Weights of a small GPT-style language model, trained from scratch on English Wikipedia.
Size: 12 layers, width 768, 12 heads of 64, MLP 1536 GeGLU, vocabulary 44134, 105M parameters.
Architecture: rotary positions, tied embeddings.
Training: a variant of Adam for these matrices, 838M tokens, 6391 steps.
MLP neurons of a small language model. Each row is named by its layer, matrix (gate and up: input weights; down: output weights) and neuron, and shows model dimensions 112-207. Each number is 128 + 32 x the weight over its row's rms, rounded and kept within 0 to 255. Numbers have three digits each. A neuron's up and down rows have the sign that makes its largest values positive.
Before each neuron's rows is what it responds to, as a language model described it from the Wikipedia text at the highest values.

Word-initial fragments
L8.gate1144:112169154127114144151098143061124153108086160141073119097078155125176157129142173099134088083125114106096114205171111124138114132105134152171146114129168136183143139079147168148101145123089131097140133153188115117095186113059132117190155167106099162152117158183100119059109245143133128105
L8.up1144:068114125169086119114173172134155129125153108169135152144071169119172139152178103114076116124133197098059123091156098196109089148120123121091117135152153163113129123112148161149157171165171196137134114141075105106105121153080155084163149103167174147165137126099160091084101119176041196135
L8.down1144:147202142115149131116142047141114136132122191110125123171082069138131147204090174163147110084202070134137137130189081145085098090158161190119088092128181120121194184117108112134134151133142124159102119122118099165140129114142120148179173149105143179113184128136128157108116114118179105171

Non-final coordinated items
L9.gate1534:200106118147081124156138121181136086166175108071102087143081134130092143117051144084186137106172182154103133127144107146125145156121176105110127095092155075118157081094104126161087111157071097104129155144135138150190111188143102162148142131100164160096148130134149184153107109209129143141
L9.up1534:105155183147173169158161091090154156128120134197114121064215118100089149116118100145108132139138139136083124164180132117109114072144128130145123162143135128155079134123143097118090107108130143122112104129131163145114150107037137141151118099137158086118100130140102223110174111091137162083
L9.down1534:208090121146104126143164169092140126081148112104107065115102096120092168097054039094140143087190130188164093138149159146129121199138142119166129165083156095109114137146122141138147080136141182136150133150090107144114086121138163153133158143118175153134155149119132139166057160177155130149

Article subject's surname
L9.gate505:073064141154120162135122153160114141174148166067180096140095107122159120141093140097089119178124147091077085094142128118146122097139128144118083113099147173171148163111135152114144070161101157116136140130118111103135172167052157164134137115129068076170161122104136183076098186153158121077
L9.up505:147114068166144102125076101138140210175092126111215124145112106144067171172136091053137146151134132119098164157099214097086110093115128110114136131137150129181141126159118078136131133130132130124103168133129122111098157160149182143105124157127058154073114155146090156152073144158139124172
L9.down505:087169128127186185182134150196116155093145157071163130130203139148156134100124099119086129170113179131136067125121112128143102091153085105187102169125130188129106155147244123085087105154163161172114121147102128117080214114136144126129127095145118180141101101103134154107088101125076130047

Kin nouns and name endings
L8.gate402:111179063097137116164110086156088094180070128087062094101128128088080124106070164125163128089142085089145139151073119095087135145156145111152118164145096159139152081174156097109085103135155134161130111124125133121169150105127172153110080115149075170134099144105148160094147111111126067169
L8.up402:148157123099168102088192122096149174151135114123140098149140130070115124116141126063152067118145161160097078125120167138103115160146118153102142170099110140108099212037143173115113158061167065132085124168124080166192092187157139155098199163156175113073118150109137128143097163108147148171
L8.down402:082152111100160195178150130131132079132171163096093153103173123130060056150176166130061155150112109145108156126083075117140115073145127163196108134085126127183154169084226118148081058141133171156071098097165111185133107094123100137113139088086136172116110108113112127119138113187106129073

Sports table entries
L9.gate758:166116100082111123156140160099143145164126160102122092162071083138157150110090145120120162120155147110166206176118181160175141172123137126092142146131192100149139167206107131153123095135110125113096171140122164118183096167098137178171143206182134149165165117091102098098149125119144121101
L9.up758:164177101214089115165089133086141133164079153139116099109117124190130115118090106161090155087087138139139113106130125096136163142071116162125151149131150120109131099185135145140150135196098105078132145078117140135142122092148122160123125181188171159186109164051105149082127111129171141080
L9.down758:096104125189162129151184174079082118129091134152136066079119180187141069130174100135110136116133053127159134212174068111143158081117155131147133146178166132127136060110144159142180113148132095181118105124139137110148130186126085094133163132104190173126166086084112093164136211095081136139

Year pieces in dates
L8.gate966:123157085141117153188126095179136111151109112142201191129130107101149149136173115064114146147116100148135143143099097112099128161122157131107125126080132095143113130162108115112145103138094146215098156091154149137132161163153121111123083114120125158137116112079150139148140067162093142144
L8.up966:119113097111169158105074125115106117091112154090133085127164105115133135109070122137109115158158085097118107122090149091105164049173139084128075088156140098119130163114154137100112132125115146130123132123121180145099113148064116087086094128149142131133155099172136171117115190129148118122
L8.down966:136178166129112126075148153114143157104128189125155122170000105113097096116089103142129118207160185143111137168195158145116104150087132118206143143126091117107107108142193159151146133105129086177138163120075133124174180080115127112161176121104160095132112070119175121121114188105187158139

Start of table cells
L5.gate350:101109151185165110137120099125104102100146136069112128097092131087204191082072132101082159139131124108081125137116130077164147038097137083152110129144090148121139119107134163137161073103185144115098129104140158118107091145167194199092125094097104073125132195160165091118131082109157143140
L5.up350:123132121057167158121082126104127117100065112145147130099160086128150160137105103109153199100135108128106120147107119095159109119172162116087140154144151104186140121074085128118143087112140087142111141107156116117148106095199133170086096066130134144150181119109113179148109125145126160173
L5.down350:150172108126120091123144144172090114151166119115072175136147129058122106095156155130133089129104164118194111134164139130080118139127060150156125135107119125132119171110198175109100157109135127135111178085091077220123119079101125100117133153112093175048125126164096058137156092136098053136

Championship region adjectives
L5.gate237:108164139082158112145107089098117129136138087155179161092102140113109101107117157142125142094150146079083164150142169173140101154095123182112115143120201092123172075130106151132156178131098067142108146123120172170063172098129139153076179078116121178104124192119136162111176140130165177120
L5.up237:092145117125150109167119144135100111162144148136111158063142144128096036115159140135138116121177134146089108149137129123222136192129173176160132135130108036102108098120176112086136097099073093113110110118112195213101089163198131117019077118118109135135147113137118150130129142226180153110
L5.down237:171054180129135131127204126123157142141132144121113112191140065138126143129092123091139146072109132133166133087129105149119171156120087096149123105122075141122113156136101170172106074164111171134144128141139089098165070138137140100221094188145184101163155089124126128144137161132074078144

"of" in proper titles
L5.gate498:089069124152138080117126149110094092100125160179192085163117193163080100164131149168166154113149155104132167058102145201165097129084134145110083100055143184127102102145084070114180183179119164235140161108145173086197137135144105145183153100088166127096122140106139145146185115131128102132
L5.up498:125091132098088169147143137150106108113145044092163114101137095163102088114108123109113160148131110123134166118109134129141151159087201109065164158158124139079110105164149101123142142109115138091165078158118118145116073178139098161079196196122142127120100080075136117094177136150144118187
L5.down498:137129144144112195155080171126095143111119095097115113101175099178096142127125089148105103150172128163103143117126161152070129124164113112165136170160138095127072108127118074153123123077086148041140151148167099171092110139156084136124119180133062135147148068162142088127134161163164153143

Noun after "the"
L5.gate922:124149115178134111094131165050143125131076179155152148133129115116156090118157133132114085134120165114123144139154202201109159143132094138146154188123100166141160123098087120081082125135131124139139130152114124095137175067124072130161098115184154106132112183088112092172140142096118116153
L5.up922:081107199093114176151122142124134152102122123119092112099112095112128143103047176176078145128188087105140110144101175101147195115155094112145086176118123176165169146220087152149099044073111158086115142135115123122139177120116134110160090133159099107140109109106151110167124101166157133169
L5.down922:186119080152188192131139122149161098100123164160120111089226112117167148062158142075122102089117114095070116107148163138086108091126151117177129115078105150100128091156183095126168107127118157203113099166092110110090153158039115104177115116155158108113123102166125116135134160096122142060

Noun-initial word pieces
L5.gate1448:120103136142153111109141131142127128108126115165130084157132139102183130105121124104149100146154125096094106088108144124107130133057093122127171091111148173141096100073077106118137105092131181199152166140148146104186173111150182122091130139086106188138178095143159087174078156087132160178
L5.up1448:149130133036164158169138111059128144156141137161125159103138153124141175120113104098105149132121119117148212204121107191175142120081118113093141148115170131192164107137148199152124104144146132130108154167115130033102117166136036111123139079166143147152047186129107115074085090151136110126
L5.down1448:101136171136085138094129155164116161106162114128129122149019138086179114107123178121114141164094098114057088160110161100087097128120140170096125032114089138120163112090104088129105089114134152072079141171189121120135141142123124088115114188141114151161176093135082134143120214110129154147

Comma after proper names
L5.gate898:197132111181189119136202077122113134079116092114064080144139117111103101089135154161160167065127107177119161098173141129089125161154115164154093127122074144139096117167060094122151142120175083187116113089100155179130149057137177130123124084124145076117159116143114174157153110086107081072
L5.up898:112201105130127100094118140102130143161155107086109122119142111149107097131142146066160059117172137045111146109115148151117155117102059086107124125152173135098150051106186116123139095106101084080151129168154180095082142158085069128065160146105140118120076099126122105085138143140126199154
L5.down898:109158102114210175184144114157098123106094102196126112133197173147091169101153098163162165090093091212120079110155116104123089135173139160174103154125102108144107179109000074120108101102140126164150100142126096208158189079099135139152129117163150112111100118116175176120163080103155034064

Name-initial fragments in lists
L8.gate848:137108167152103125106138183124086137111181168155113115159081122149161176101053155143118110104080136124155122149146135105150142112135114151053084145166146115138122133108169148175112105139101163113146102111045123155165158130115150091121187170101173072103062118145111116110149128120136097097
L8.up848:116177094117154142170127129127122155119102078118148157139090109089109121132131116129143218091139084153118143164135152155131110155160143146105107184151190101121174116135140154121174116083150164114112109143089169115139102119138130195110139146106142144106127105104138118170136073172091099125
L8.down848:109195155161160171097177140124128130171155076121121104178081145125080153137124155087109107177207158144144119085140111131071132088157110116107149161160124150106155118077255151115070102173116161112124101133115137141140130168133133085104176103096162109109124155142079080125140145163084101110

Mid-word name fragments
L9.gate1208:122174098116171163139177126131033132163134131095122127126060162127106186109094085146132140140118149129114172104146119164124061117124076131105178142158115179122157145138144123082080084127158159135138109127089121173164121140135115151119086155099171100160100127116123098112149138160167123136
L9.up1208:187056085125138123147103129135150123141106127103166171121113167147124143136129146135112168174129147120121160158177120102124104099092149133141132114204172126152076099131145142162162100132142080107198106129107089071135194139120166139190072066106127124150137130137156115102088189179101141130
L9.down1208:095156104079135138163118172098101074177144111147139179129072183112152108149107114110172100176098102121088161096153122138126146077109080109127080135106169114140115007176198109120105131130141199094073079114099141160168203133164097115084168135120142117114060103104061130135145100054087114146

World/National name openers
L8.gate1431:134127144063130188166078115096128098146140098167141109125103104159120124094129130120088119123130139155118155138140144107168129143149062161120136066136205174114097174077122189187118071113145143174091147109084151104074127112158112207138158140104151165159128155144165071106068147116129109158
L8.up1431:137138115173062153166100126114097158199058067160116180110138127117133144109176160129150105115087118132118094126138175131063131201143145112129155175152144134053166170138160067160116123176105147080117081132119147200147124114163086137098155123151152129137200161146127107074133158147046103185
L8.down1431:132193144113142096108112134154113118115098170129143134097129136113137124184113079191121113085134081139106108084112101109117158064106085062159152137129095056090080074152112084110102132108062131168111178093139114139187081094124135120120067091149115090144096104093113165158128082073160128139

Possessive determiners for people
L9.gate731:137171192102118113136082128089142134164162135124124153146099143166095153100090150144175061150125087142149119101116150105101159166080080082090172137150167152151122146131159131181234164174144111140155106178097144093099120124087119094189131127120112087150089163102152109089164112106114175128
L9.up731:150131180116141102145093131104110207153167093059132111137176125110101134085127131145139138104109118132143115135163154062078109127176103119131132212113123126111148089149108149092079155133147132063126174191199129154125131145179141115140125143133144073100075160115165124121110124139126152168
L9.down731:139083082167065165106151148121096162107095148135110147046255136189153127109117116121108157135072155105094144103120123121118078047131191118121140075127130133089119080125034080159064163164106148143135076125156059066128103144088109143105164129091112163145167073119112172108125162121151117134

Mid-name and list-entry tokens
L8.gate1121:110137132133136124102093079152157125115112193095121133106128154072072115110130151099137081087110165163126157117132164169156131133052174090082069155152128148108133122154104071130131127133117125096180118094084132146119173138127070123109162122116163109103129168085156119159137165147169164095
L8.up1121:167105108166139145125116169175128166154109132128139211109159118087107103147146085069120171169057130134158054091127124143141173133094137102127139170170176110068120092121158100132099208105145095119112096119219169174140133100156157137092098152122103125136101142153107189069138173093087186101
L8.down1121:129112150142068147074169203137132140135147109130132104140040150226129110111144131113155140124126079137156092123099100090108168171145122173126171106138098146159112101124140173159179114122127120163130178128168108149182155109131144121131138110109105132140100104174098103094141101110073082191

Repeated name continuation
L8.gate262:150186064099093121069092132097149196149141136181139121077118110095149128152114137114128083150116128118116119119143141090175111073177085158166081109116154153147099099148108117132068151144140144191154122133152122143113100106135138111139128136184095120180150137142088123112142135131159114093
L8.up262:116112181210069088118152128146102109096144115216155114175115153117188088186138085087112079194106087164158103126165126117103169169162092133154190122094124109116126164069092094097075098190151174114114115167116126097213142139124165181161129103123115115150113111135151122110127058120170143142
L8.down262:117118112106125106125089136112126141149141183135101192120179106129161175088095156162111188123084137112130165141127133162153150158123137164126117087114143160100082114096173147178146126069119113171121120152186151171090105114171123061123075159105117169128164135131149147075132117118147134124

Numeric cell values
L8.gate669:088119112116173105157163089105148130142106170110213126148138104153066070202114133111143100122125113101120126151075103125109125142101144203093107175136149112114148128129097076066126121144197072074154149120145157096062187151133083115136087131145083120153137073090127123083075138076122151099
L8.up669:118129117061142143111138157015134115122103086153122099135150149095116145113108169121158178133140168200139159111132124171131104127110175133143140110140149104170130157122120090158137158115154151124174142117121111167130105124164091100149142130188099172081181156118093131120109115125112160151
L8.down669:151101144200143123037088114151106129155181162129141141108213103124127090063163150142105140123135121141092120154124164117133131174096073109132104125162098112095143091143073179158175127153107116165086093140095161085136130170178084149163155105072115079166171134131150147122093112082123152135

List-item separators
L8.gate265:168165114079082144109145133113139104120123111144127063152098159073117095126067103075147133156112166171113152135129158141133103091112140106187130089174104158117111155148109098141135067180112101169135137105148158088131148107132048092130098120134123142153121081150089130124143101112173119115
L8.up265:129132083159069099170118068174114074100146136177074118138113137105125145163126157149138028118145150117139082137183104171125168106144167138156128146067074114130103123154115139114110131086132076113103098149150081147153122125117076121090099144071104174115132131047115197165093175110193118087
L8.down265:091157182117198125161216063109116132159122134138141117118188121154076134128124144180132104099176108167115113166130129057140150176146122174120161147173101173134073168106190110097127127070086065109146080103105082131143113150108165167192171122120148095144102108170150110128139103170150130133

Upcoming office or role title
L9.gate674:092056133087122079143167079088112162120118144108133083170106125079090107182064155104136122121124110095139117107116110085159215146130166128167113154052137109145098210158098074162121113101131130175116184118102110120153105152106123120110114149163134077154137160182097094140173098126090126102
L9.up674:146136123096152075128141146128105151139157055047082144105103131142069144096131145168086163089160048110139116152140148181087087163105102096168120116065092132111145143109132119158076167106123111092073156204062131090121157145119144098128108130069122174101092143113096120128121126148090123095
L9.down674:080134118134107111187146139056157141099082087142140111130048137141128161165111123104171139160084121151159156142109134157139113118107161135117159082133176114124107172141111103158158128144148152160110120154160139176145104117122169089139150191114147116155195123149125076162149096146109066094

Numeric quantity tokens
L5.gate277:177183141177104071091110169118120113161110151124129118127129125163130119160155187148162112147070155163102083142085120142117112156137054121070120156105185123154129119150091172130106162047180148110085120099139120167134069118124155137152149091129162148142104129173069128150087127108118123159
L5.up277:150147103096104192117139128143123160111077147131127131118125184169147166110150173136068126167095109104101138106157186134109069142089167189111107123120089096095163120124162125110171158157059063122157126125101125104100147123158112130120123133103172115109116132187110160122137130153170166130
L5.down277:139124210166093084122098169135140126158126130050126113133121075138109186096155124158079130119162155069065104160147139146119116102140105112076139143203177063151124195104104126141118133143139133088117095153163164106128092092149101192105139080080108151124088103180123095118114098099124090096

Proper name pieces
L9.gate270:117160157124122082117143155089104159116181133095101118096098096134155147080106093157121000089179088117144116145076125113043149112136119122083107116127158148141141139191118147110138132079125156146104112114081133127154163152112102147111138108117109153146133147098133141124154137100120199105
L9.up270:113115178071123133117075132099059149202137096140103183173117173128104172123110138145135160134086184114160180120135148179149114141110126123130151163141192120201054118106140122210153131150170042129114153170130131070169072125140120148195167143143133117174137159093167166165096059179117102110
L9.down270:126132118122118101151068118204110093046076075086114139140012115170077108172125154141193147121135099134132155121118092095090103139126121111122121106074192126067120158164000141133134153141108090124113100148107142185182159137069111159145136097087080107111096123181146101126066136145127119108

Opening pieces of multi-token terms
L9.gate1279:155150049132072126136154164162038112110145110092111088111129098106230183151137105149109139153128125107146100134118194099141120154136128112107117137130123135130168101151079108176132087156155203114137050091165153160164114138160153138092173215075131149117071083149173090103118080102123120156
L9.up1279:094134112170106119117156094135066119157165102135155060135095106125143122102178145161175100113137119077119148224169151110141090112101135152117140112140115171168109147203084063127162072106172177161111115081188102109083136152139134094101123070151116128106184098184086128131109096105095113169
L9.down1279:145090180126157125134102122129142109118107135125136143092140086087111193138115139085087174134157140158098156090144118174131164153137176127127097058107125142124201141125255161175154144121131077114155082145015121144106126118097117179105121153137137129172104114145143145144091147090131142157

Possessives and name fragments
L8.gate1028:099123136118142108183088109189087127141184119108125049118138144138089114132126130151130157137134120167147147137101124148084131125126094148068101086077123079140072109157129122132198092095092156123114136097106084119147170096114113210168114152100074127127059133115126163113133137147088175136
L8.up1028:149180127110132122122103138132083107135189104110119128137120119129129053094114163180109145144153118100109135175162071138110090129147123083109083122127062103067125079158166095148152172139195149135067106176144094101086136112106126106171129147099121135118088110122100071159078125117153107142
L8.down1028:104186121132113110047058131118168126163149156137125166147255117072166141135112162127089107206107142111055144129144170134151162092138168123112158132087120141111171143149120123126043133176179183174161084178115130185160110163123095118138116129120130118117146132074091104174089155143175106177

Leading number digits
L9.gate211:117166069112078148114099120071099126106169109188106133158109096136103164181124110179166149091133107183102131105106106102097100149103124163097106124147095124156108156128100158126123085172101167118106127161125182095114177160097148088153132125137137078051196198094135133111094081116092086140
L9.up211:115111093133143114097110127098092154103122133113126112117161078171141148122145157136174104096131146123137135167177111100142087162120116132105104184117146174111127092142162123126092122216120115065114084152131155117146188155179163114177109139096122143118148132141109105094152082110098077108
L9.down211:113158127130110187149124077132124136099087162132140098101255114093145118126134157175158087165123097145132116137124121141194120152110112144164097161111162136080138079156144119098121074142109141136121128107193114127113104140139102112158174162135135159122129081199115087113113129131104129094

Slot before a name
L9.gate525:120131089064145150121087119122143157089092087160087124126149170099069106176100126122176120158125042134105058095118142113100129080115110193045112054077106126148246145125143159134083053179116079147164155085095155140179172135149136122040124127134114172077132156119136126129197115180147087161
L9.up525:159145135158109103140127093099104089193134088167103165095103112130131131068158137114144162089066126188142089137144156104113155053148119118194140116138112087097075090061159184129107133116172043126088137096096047124132095123142099107136142097079111099140153100075108099124132133125163061101
L9.down525:103097132121085100132191153110111091145160103135165156126044108169104169142128134134065110148128172114105190166150120050161121146105130161139123143137111141138128138135255123148135103150114132165160130157121108091144099105200140172144164113148119141103134145102137101140109136090088188104

Noun after a possessive
L5.gate1207:112179151096101143171191120138104135073080061087119123141095110110106137150181086105145171116149112145186119150118182064104135124145146118157128145087143116109124108110141103091083202116146188175119099172053189171162093097118144121138113103115124145088213128082109128152120131154119142141
L5.up1207:142087119186110148088123166113125135124101129136128109125134179177132141126119152072140097108126165108137100134112102124147146136064132113060104101135108158149134139168105163144122079167144146111178104128126078079156122165142145109158211139097184174118111126124125126096141074103139101143
L5.down1207:138215108025171043206148139131144103169123073093097166192075104086145138147177076143117150173180129076138131165165174105108142092151121118172089106062209115112061120085119061160073128166143194170098125085094148192135153099085163150151132132142074132086183078113114079077151212130114153097

Head nouns and table cells
L8.gate193:100120075175132105149153086082129152108100107104067120147139144118128117083141159095141076094134111087181127123112173082118117074162141122095135169127144093103124130134139092133113122094155157129123159168153112107113185118135121191085123178107149155082115129099174139118145116126140124127
L8.up193:103164187115049162178154136115146148132189121085116139121106118154137165143118129147158122055146133148105115078127076149178161161086107116142094164090133157128111159131131112150113111119043127112147104160143118142076148124154132152151095160154148116133096169086099140103184083084188111127
L8.down193:154173130142109106079103164112094100171123120165142136126133177105102121096131175112086224169111124125123134144196110105130107116083146093190161148140154139138086105142107162119172159124146130118104134108101170153120044145101146111189144129123143089186168071132138136095101107135137088123

Start of names and acronyms
L5.gate36:092101133144123155115127131196160177166088151152101086116146102132113133184145095115142124174120131128097136112176128119114104124100127216150143133127132118091110112124114178141125139113074120200148124141125159124088126153151146137161090150089134155126172119161094140173182127104175103067
L5.up36:141119161195124112135118112089091096138178115163088129125144144146160125102095139132039119148079124191147143171117169158074163150050131131139086103154115163121153132113179147062169153176159194109102131124075101121159134130183100087108126144166169131133118093120151097150142112114162111120
L5.down36:140112155084126141168074177172148151115113157061145141115085097154116118189134116121119134109119145157097129126174153109119109115134184148129184116100155135141140181100078099117068173129066178190178130158145094092080115116142150182149127131089076135095165136118077086131160130140164083137

Numbers in tables and stats
L9.gate1191:155071120108076144137103159113078071136110161147203083113120144104139139110135076159127149119124075132131136153143145160171173155156103111133104151131102111127105136205086151110092096160082068170155130152092136169125094110104068192085112150120122090115134162107119195056112095049119149153
L9.up1191:075191197063165138144124088100167195084124074128145108142111111097066160168109101186166140104146143169142112125129114118152122099150166115123157128129060135153099114121115175124130168132148078114124139160097125139167163122092139155177082121153122073172090143097196115098120102149061139180
L9.down1191:117105118121111101148113117125105181143163143166120168125213182141141139079151088199224117134079150068104116088135061201132180124139166064061071127168193109107101182202239125096126085138124120108076103078165114135118146187112124170140102147126122068117154116143129149160142121130148062083

Names in listings
L8.gate554:151144073083145057129135079103084150128109070114098099136107110125130133141137193134086085124142055134112176160158176177118092154142103146139149125128168165120124125153118123116101143095069109128064093155171102155159167090134120130113104142113130157201107128116188127115096151125139102079
L8.up554:242078089173139120165145112134125151123162141128108165166139096114177123111130111100120132170123133099096104143139158129114145047098144114194140143212160089116140124124197075102103093162142189117128097124064132122087103158104165159101128133125116107069115139133148182091104132123108128138
L8.down554:095181093094166088110138116102115122127107092135138097151174107175123141157162202135075094084144102131165123206096099089083105138147132143180106128059148188150112136130115163120136147092062044218099127078150131139141127136100167099143102139093100133146169151112157099153122129109138161118

Start of multiword names
L9.gate1113:034146126142114118035188166153124119148170098143098093169152178142111151162156059153117094140132114107116172142094152156121157104186141128137083094112095149131133081148116134082107030114147116134126079131099126144075151182090129112152154157146153175063111096152129131120171101128105075104
L9.up1113:100206162104207170117112122114108081119184162132089102196106163156104117127139083120095094135158129089135130171104098110094108153143141143124112116127140173096048112136164104127090101140141104153109152153197184094071097096089119158162191103170145105121096068084123091154126119112037111172
L9.down1113:124097143159078084182215136158133166130134180214175192126121051145147173168100129162115141152122173099150162156169179124159125130117059115169152138089089144173062124160251139109098132197164149153148106147143095111106140120179058157159088123067130099179144093114146152107157116122138173108

Start of proper names
L5.gate940:161127141185126123099122132052093139202094111132091164102134187144118032108117136145154145087131168118135132143183128125118113132042137153080178095150136157114159121094136141091095110147075161174108143127111113121119150130140071155154191146102139206116145167069102112176204154202120152135
L5.up940:111077166165140110102149162181125138124123117156093172185110089062186162164125147122135093124128097162110146152122174130169179160160124103131171202122167163153066128133117175097153169163101156093106086111100168164088086143094170089125125158138123159091160137156118063107112161164161161140
L5.down940:159172123111142137183149152074120151158124119117140112111098150096156073121105139124057165077105156132151116153110126124124121109078136166116131087104135068122138157104209143132083109142148114152153125166137116127077140107061123155126107112119129144120139163115136150188121114109148073082

Person first names
L5.gate574:137179118138162106108110162155091117120107148143059205139040087123159077125089153116146136110066110135166094168133209125140134043083152104134132159152158107229078127099145106080077140154141144182109065123076188131137115114096180064128104124124097111150160154101164099110132116106159111112
L5.up574:095200130060116152140124120163181173092043148135176127126147140123108138130134146134157152074110141115119117127092077104114055178135127150074132146108139198150110128109161183160106056150147171113152143126164073115117152136206165157165135180114128159078139140145140107112141108097105110188
L5.down574:158149164139159100064116152163096139126088113145063146119072132095097077160160160139084101122088096129180114140192187118178122086135147121115152145157097081143116176099184110127104115113154104157117086133093189216133081098116084080138123123139115136171140101121158156146126094146172103100

Abbreviation and code fragments
L9.gate1177:112198129084060148131151083099077110159145121152130191087081066116109171185171096171148166115091095131125151195124127135201134138104099154131093135092167138137116123113060135124109046099117119159168090131116161148187149178138112115150112081121130083120128094081163131073213118120123025139
L9.up1177:096166085142113185093149128099112123165150124192115169167151125122166136138152156099171063104117119139129178146141109134170093179110077138142051146160168094150144152139166137167132106161088126186138114107174111128155131110127088126159132146204137112152155124129101121104169097104064139104
L9.down1177:080096100142170169144146112170167119091097096123171136148243135119111158101079123106154022078171125087127156083118085165127097086114143161156060133149118109164100188103158111151135162134069111144132235162127137133123135075146145116119096158164107145166134197157156117129097134143154146079